python train.py --attn_scale=0.0884 --init_std_up=0.0198 --optimizer="muon_variant" --final_lr_fraction=0.0
MLP neurons of a small language model. Each row is named by its layer, matrix (up: input weights) and neuron, and shows model dimensions 592-719. Each number is 50 + 12 x the weight over its row's rms, rounded and kept within 0 to 99.
Before each neuron's rows, "fires in" lists the words (lower case) most often at its 100 highest values on Wikipedia text that the model never trained on.

fires in: "by", "in", "under", "days", "feet", "years"
L2.up6:75 55 56 39 64 39 57 61 55 46 67 62 65 64 46 55 65 41 49 31 37 51 38 44 49 39 44 42 53 59 60 54 26 42 61 40 72 49 57 56 55 43 38 54 33 45 34 68 23 52 53 46 30 45 53 39 40 47 47 38 56 38 58 51 54 23 61 63 47 62 32 50 48 54 50 70 27 51 54 60 61 51 41 30 72 45 33 48 24 61 40 59 62 37 51 68 53 46 33 49 57 51 54 67 45 63 43 50 41 55 72 44 34 48 49 31 48 55 61 48 58 47 50 41 65 47 53 53

fires in: "in", "of"
L2.up851:56 55 63 36 52 52 54 57 55 53 54 14 78 63 42 41 33 29 50 38 36 48 60 39 23 62 64 52 52 68 44 32 65 55 50 52 50 48 47 30 47 51 72 56 54 30 50 51 68 62 70 55 42 46 56 54 41 51 43 31 34 56 64 67 58 56 67 63 64 61 36 49 63 48 39 64 35 51 29 47 75 45 48 50 72 34 54 66 43 47 53 73 38 54 34 55 48 25 63 28 42 58 73 44 73 65 37 49 57 73 57 57 44 50 60 58 61 59 63 44 46 28 43 55 60 52 50 48

fires in: "october", "december", "september", "april", "august", "november"
L2.up976:46 25 48 61 44 40 57 57 63 43 44 75 63 68 34 42 39 52 56 53 67 34 52 39 47 67 39 55 46 56 42 38 54 26 44 62 55 60 46 48 55 61 50 59 34 58 47 53 52 40 55 39 56 61 45 46 41 59 31 68 60 36 36 44 51 43 52 70 58 53 55 57 36 57 51 48 53 65 36 42 52 50 54 42 76 47 52 36 54 49 62 58 52 52 40 40 38 37 39 54 43 64 63 34 48 54 51 52 50 46 35 56 58 31 53 40 43 49 53 52 38 49 54 61 60 60 66 43

fires in: "in", "show", "or", "from", "picture", "series"
L2.up513:79 62 63 56 77 69 45 57 46 52 32 64 47 53 55 41 48 47 47 65 38 51 75 63 43 59 48 67 60 62 35 60 53 40 57 37 51 17 25 34 59 30 57 41 49 49 51 54 43 46 41 38 36 51 44 67 44 46 54 51 22 62 63 47 40 51 49 62 60 57 26 47 49 50 37 67 58 78 62 66 65 44 25 42 52 49 25 61 52 47 32 58 51 33 65 64 94 30 65 50 51 59 49 41 35 72 64 66 60 53 72 35 48 42 58 51 52 50 45 61 65 36 77 51 54 38 52 52

fires in: "by", "she", "he", "in", "alecu"
L2.up841:48 63 44 45 64 62 37 54 50 32 57 44 60 64 39 62 45 41 47 45 39 51 64 45 44 42 42 48 47 36 35 43 53 48 35 58 40 41 42 45 26 35 44 43 56 34 56 37 62 41 57 59 58 51 42 50 62 38 75 41 71 53 46 51 56 41 63 65 52 61 47 43 56 65 42 60 39 60 39 45 49 57 28 41 44 44 48 29 50 54 52 54 44 33 44 34 39 39 36 50 46 49 42 47 56 53 69 49 48 38 29 51 59 41 43 57 58 37 72 54 61 45 41 44 44 64 44 35

fires in: "the", "s", "of", "per", "a"
L2.up260:61 49 38 43 55 47 39 46 39 53 43 51 43 36 50 48 41 64 53 42 65 63 35 65 46 49 70 66 46 55 62 55 49 36 53 35 70 54 56 16 50 62 53 61 43 30 64 43 53 32 33 70 64 30 52 38 52 71 53 61 54 38 75 57 63 63 63 55 53 61 33 53 54 48 36 39 37 50 37 51 40 21 50 48 36 42 59 43 68 58 58 26 35 47 58 30 56 61 45 50 56 50 43 61 52 49 61 61 54 50 59 41 57 52 52 39 48 52 56 57 52 54 43 59 52 43 54 57

fires in: "the", "at", "this", "for", "in"
L2.up695:39 50 64 57 58 64 74 41 54 47 48 54 49 53 43 53 42 42 58 63 46 48 41 47 46 63 59 83 49 49 73 58 36 38 35 30 55 52 62 21 56 57 39 63 43 71 52 60 61 70 52 51 50 41 58 43 46 28 60 28 60 44 70 52 48 66 35 33 62 58 18 68 48 41 49 61 67 58 28 52 58 55 66 57 35 51 42 37 59 75 67 70 57 56 55 39 51 38 43 35 66 76 53 65 49 51 61 36 60 64 49 39 64 56 47 63 60 66 60 75 55 48 60 71 59 48 43 52

fires in: "by", "on", "under", "born"
L2.up1666:64 34 24 68 65 76 46 41 61 52 40 53 53 33 41 37 58 51 44 66 51 47 59 42 77 37 46 65 43 81 46 37 49 33 47 48 48 56 69 56 50 60 59 51 49 57 47 34 46 75 57 34 49 48 55 36 54 55 59 37 52 33 39 52 56 50 61 50 30 51 46 47 49 61 45 65 36 39 40 55 39 43 50 49 37 46 43 43 44 47 30 29 26 39 41 69 68 35 41 52 58 52 67 44 51 42 59 41 55 69 43 78 60 76 45 36 35 53 59 39 53 53 70 40 67 68 36 69

fires in: "the", "first", "best", "most", "of", "united"
L2.up2091:44 40 35 34 71 63 62 64 57 37 58 36 60 63 24 49 49 76 38 47 43 50 46 38 55 32 74 53 41 41 42 66 45 24 41 43 64 45 50 49 28 47 35 52 50 69 63 57 44 37 47 72 47 46 59 31 38 34 48 51 42 43 41 60 33 45 59 43 68 44 58 47 62 25 53 54 58 55 49 27 69 47 53 60 38 63 42 48 59 48 64 49 50 49 64 37 51 60 58 43 49 51 55 53 69 41 52 32 73 70 52 55 54 52 58 50 65 52 56 33 32 70 46 53 38 53 65 47

fires in: "year", "years", "april", "may", "december"
L2.up1592:41 55 58 38 33 35 62 52 65 26 74 31 70 49 35 43 31 38 55 56 68 21 50 30 42 69 34 49 62 52 41 49 47 72 55 48 49 50 29 38 59 55 48 68 37 38 39 51 43 68 67 62 47 56 61 39 67 38 34 29 34 62 41 55 61 43 58 58 54 57 44 49 52 42 44 53 38 50 31 49 45 48 48 36 55 64 33 60 48 44 51 47 62 48 34 40 69 79 56 47 36 27 58 60 40 46 59 61 67 28 56 53 52 40 50 53 37 81 44 43 41 38 65 52 67 46 59 48

fires in: "can", "to", "carcanet", "may", "will", "would"
L2.up141:48 54 38 40 60 48 39 47 40 49 54 27 60 50 72 54 59 51 54 52 65 59 59 48 38 62 30 38 53 53 49 44 59 33 42 72 39 40 53 34 20 66 54 53 68 60 46 56 63 82 31 60 71 53 52 58 50 67 36 53 64 44 59 65 76 27 61 62 42 54 45 49 60 52 57 45 49 38 28 61 63 72 74 57 46 46 55 63 50 41 57 39 79 38 48 66 37 42 46 47 51 32 57 54 56 53 71 46 44 49 43 50 42 36 52 24 68 73 59 48 37 56 60 50 31 40 35 38

fires in: "at", "to", "in", "until"
L2.up1698:48 51 40 51 71 32 66 50 53 37 70 49 34 41 28 52 53 49 39 62 55 44 55 58 49 58 35 56 76 69 37 52 69 51 53 69 69 22 47 43 41 41 59 68 52 71 61 88 32 53 65 58 63 38 74 35 77 51 27 48 76 42 37 51 61 37 66 63 59 56 68 53 54 41 56 50 52 41 29 46 40 63 54 54 34 73 43 41 27 48 69 63 56 43 40 26 40 47 54 71 55 35 69 26 43 30 41 55 32 46 67 49 45 52 49 50 65 54 58 62 36 74 69 55 38 72 29 39

fires in: "the", "and", "her", "they", "such", "but"
L2.up1408:45 49 30 41 44 69 35 57 35 56 63 12 49 35 24 53 66 62 48 49 52 39 67 59 50 68 60 73 53 87 49 34 60 43 39 52 55 62 49 47 52 57 68 47 31 56 35 69 54 66 21 69 74 51 41 48 59 42 52 40 47 51 46 55 46 47 70 47 58 45 44 59 50 58 44 40 37 58 35 28 41 53 48 56 59 62 61 42 52 63 50 42 48 64 31 56 50 42 52 46 47 56 55 37 57 65 61 53 35 78 37 54 19 44 58 68 53 44 39 74 46 55 44 38 69 44 41 49

fires in: "the", "at", "from", "for", "of"
L2.up2128:50 40 49 76 60 33 52 50 54 32 64 50 63 46 27 58 46 52 48 45 49 52 40 54 47 66 62 66 53 28 62 37 36 51 42 51 39 46 55 36 40 45 49 51 25 35 46 57 60 47 53 57 26 70 57 49 38 38 47 54 43 59 55 58 42 38 50 56 38 79 28 42 37 65 36 62 67 50 48 36 45 37 43 71 38 55 42 41 56 54 43 48 51 51 44 42 70 55 51 58 55 54 45 59 60 45 46 37 37 59 50 38 31 81 58 69 40 64 48 46 60 52 39 62 42 45 63 55

fires in: "to", "he", "signed", "appointed", "would"
L2.up400:63 34 34 52 50 19 48 38 61 29 48 44 64 56 61 84 37 58 50 64 56 36 24 56 43 54 49 37 38 54 48 62 53 33 64 43 59 52 41 43 64 44 44 56 62 47 49 45 52 61 48 46 51 47 54 39 65 48 83 35 39 50 69 65 66 48 47 49 56 68 40 51 51 31 52 39 51 42 45 63 51 66 78 47 33 59 58 60 47 62 60 60 34 52 53 70 56 37 39 43 62 45 71 78 45 55 52 25 36 37 61 51 44 68 76 52 40 65 76 66 44 54 67 62 58 49 59 50

fires in: "of", "after", "for"
L2.up2323:51 25 70 41 52 56 34 68 48 40 62 50 42 34 38 43 58 39 68 43 69 50 49 64 50 55 45 77 52 47 55 53 70 42 50 59 44 37 56 36 37 68 39 43 34 32 52 34 61 46 51 63 40 59 65 50 44 37 09 59 46 46 65 54 37 43 53 54 33 42 35 58 60 26 53 50 34 41 50 57 62 54 58 77 55 54 62 48 39 62 45 72 50 37 63 36 59 57 52 54 36 36 62 66 32 46 39 59 52 35 45 30 58 44 85 61 38 33 43 53 52 53 54 60 51 50 52 39

fires in: "the", "such", "former", "similar", "a"
L2.up301:43 55 45 41 59 40 41 71 34 68 57 33 36 55 85 41 49 42 38 50 62 44 32 47 56 63 51 45 52 70 47 41 38 53 49 44 59 29 42 36 33 48 47 59 35 50 40 51 12 50 48 49 70 34 27 48 60 58 52 40 52 46 39 55 52 64 40 67 40 54 54 49 53 43 68 58 38 46 56 41 54 35 50 30 53 46 71 48 60 41 40 52 42 49 62 35 38 49 65 44 61 32 56 63 42 37 50 27 33 55 38 29 58 38 56 37 57 58 47 61 56 26 24 57 64 34 41 47

fires in: "in", "a", "at", "on", "one", "from"
L2.up1565:63 49 59 60 52 41 47 62 34 34 46 26 29 52 44 49 40 35 65 46 53 66 42 44 55 70 56 56 68 50 50 47 47 34 44 68 43 70 73 70 54 49 53 58 40 26 54 65 50 64 52 62 46 46 39 46 65 43 57 32 41 70 42 49 70 35 46 47 66 44 77 68 55 61 26 26 74 53 41 30 47 54 59 63 71 48 56 45 40 35 59 58 41 57 73 48 47 55 42 41 57 44 49 28 74 84 59 42 39 53 44 47 45 59 50 67 49 57 55 21 51 63 56 29 56 38 44 53

fires in: "to", "in", "they", "a", "the", "he"
L2.up1531:56 70 51 56 39 75 55 73 36 61 58 36 49 34 69 33 48 63 34 29 37 62 60 46 71 52 62 65 58 63 76 42 42 61 51 55 35 38 51 52 46 41 41 28 44 43 64 54 49 73 56 78 58 57 63 46 60 60 70 45 53 30 48 51 64 39 40 45 47 20 64 51 36 36 52 41 37 70 47 33 52 51 63 61 42 49 53 33 45 43 45 65 49 35 47 55 59 57 40 47 61 47 46 62 66 45 44 33 26 56 58 71 55 53 29 52 51 54 54 52 75 65 57 63 49 32 36 45

fires in: "by", "on", "born", "with", "since"
L2.up627:30 29 48 44 63 46 56 43 44 56 67 56 52 50 38 62 71 61 35 55 63 44 68 52 42 73 30 43 71 72 41 59 44 62 61 59 57 82 38 71 50 41 36 57 20 62 48 51 57 56 32 38 54 68 50 37 49 42 30 57 27 72 48 52 60 47 42 50 55 28 54 70 34 48 33 58 44 58 41 64 58 55 60 43 41 36 48 59 37 34 68 16 48 27 26 52 37 66 55 49 50 44 60 47 53 37 62 53 61 48 43 42 41 58 54 53 17 61 41 32 50 59 79 59 60 54 60 48

fires in: "in"
L2.up2597:36 37 43 49 50 39 50 57 62 37 70 64 44 58 48 51 51 46 54 48 47 37 43 54 57 30 31 59 45 44 32 76 54 47 65 52 44 60 37 31 54 45 52 54 32 61 48 67 45 32 39 51 59 34 65 43 42 48 35 55 55 55 46 67 33 52 62 44 31 74 62 63 60 22 61 47 41 61 31 46 51 62 43 77 73 52 74 51 48 45 67 48 46 36 38 53 52 52 35 45 58 66 64 50 49 70 35 51 54 57 48 40 81 51 43 45 51 59 39 73 40 54 72 70 56 38 26 41

fires in: "to", "from", "for", "by"
L2.up1342:36 31 34 76 55 43 59 73 28 60 66 56 50 46 59 64 38 50 55 57 32 74 52 68 52 47 22 55 59 50 49 61 54 45 61 46 34 37 62 25 48 58 22 42 48 46 66 54 50 35 41 49 65 35 49 34 37 52 23 66 46 49 37 46 26 51 58 67 39 51 51 64 55 56 41 55 48 49 40 49 46 59 54 55 30 25 51 41 55 65 39 41 64 31 63 44 37 60 56 48 55 46 46 59 39 52 59 29 45 47 55 42 37 38 58 55 53 32 43 61 39 51 57 52 50 24 33 57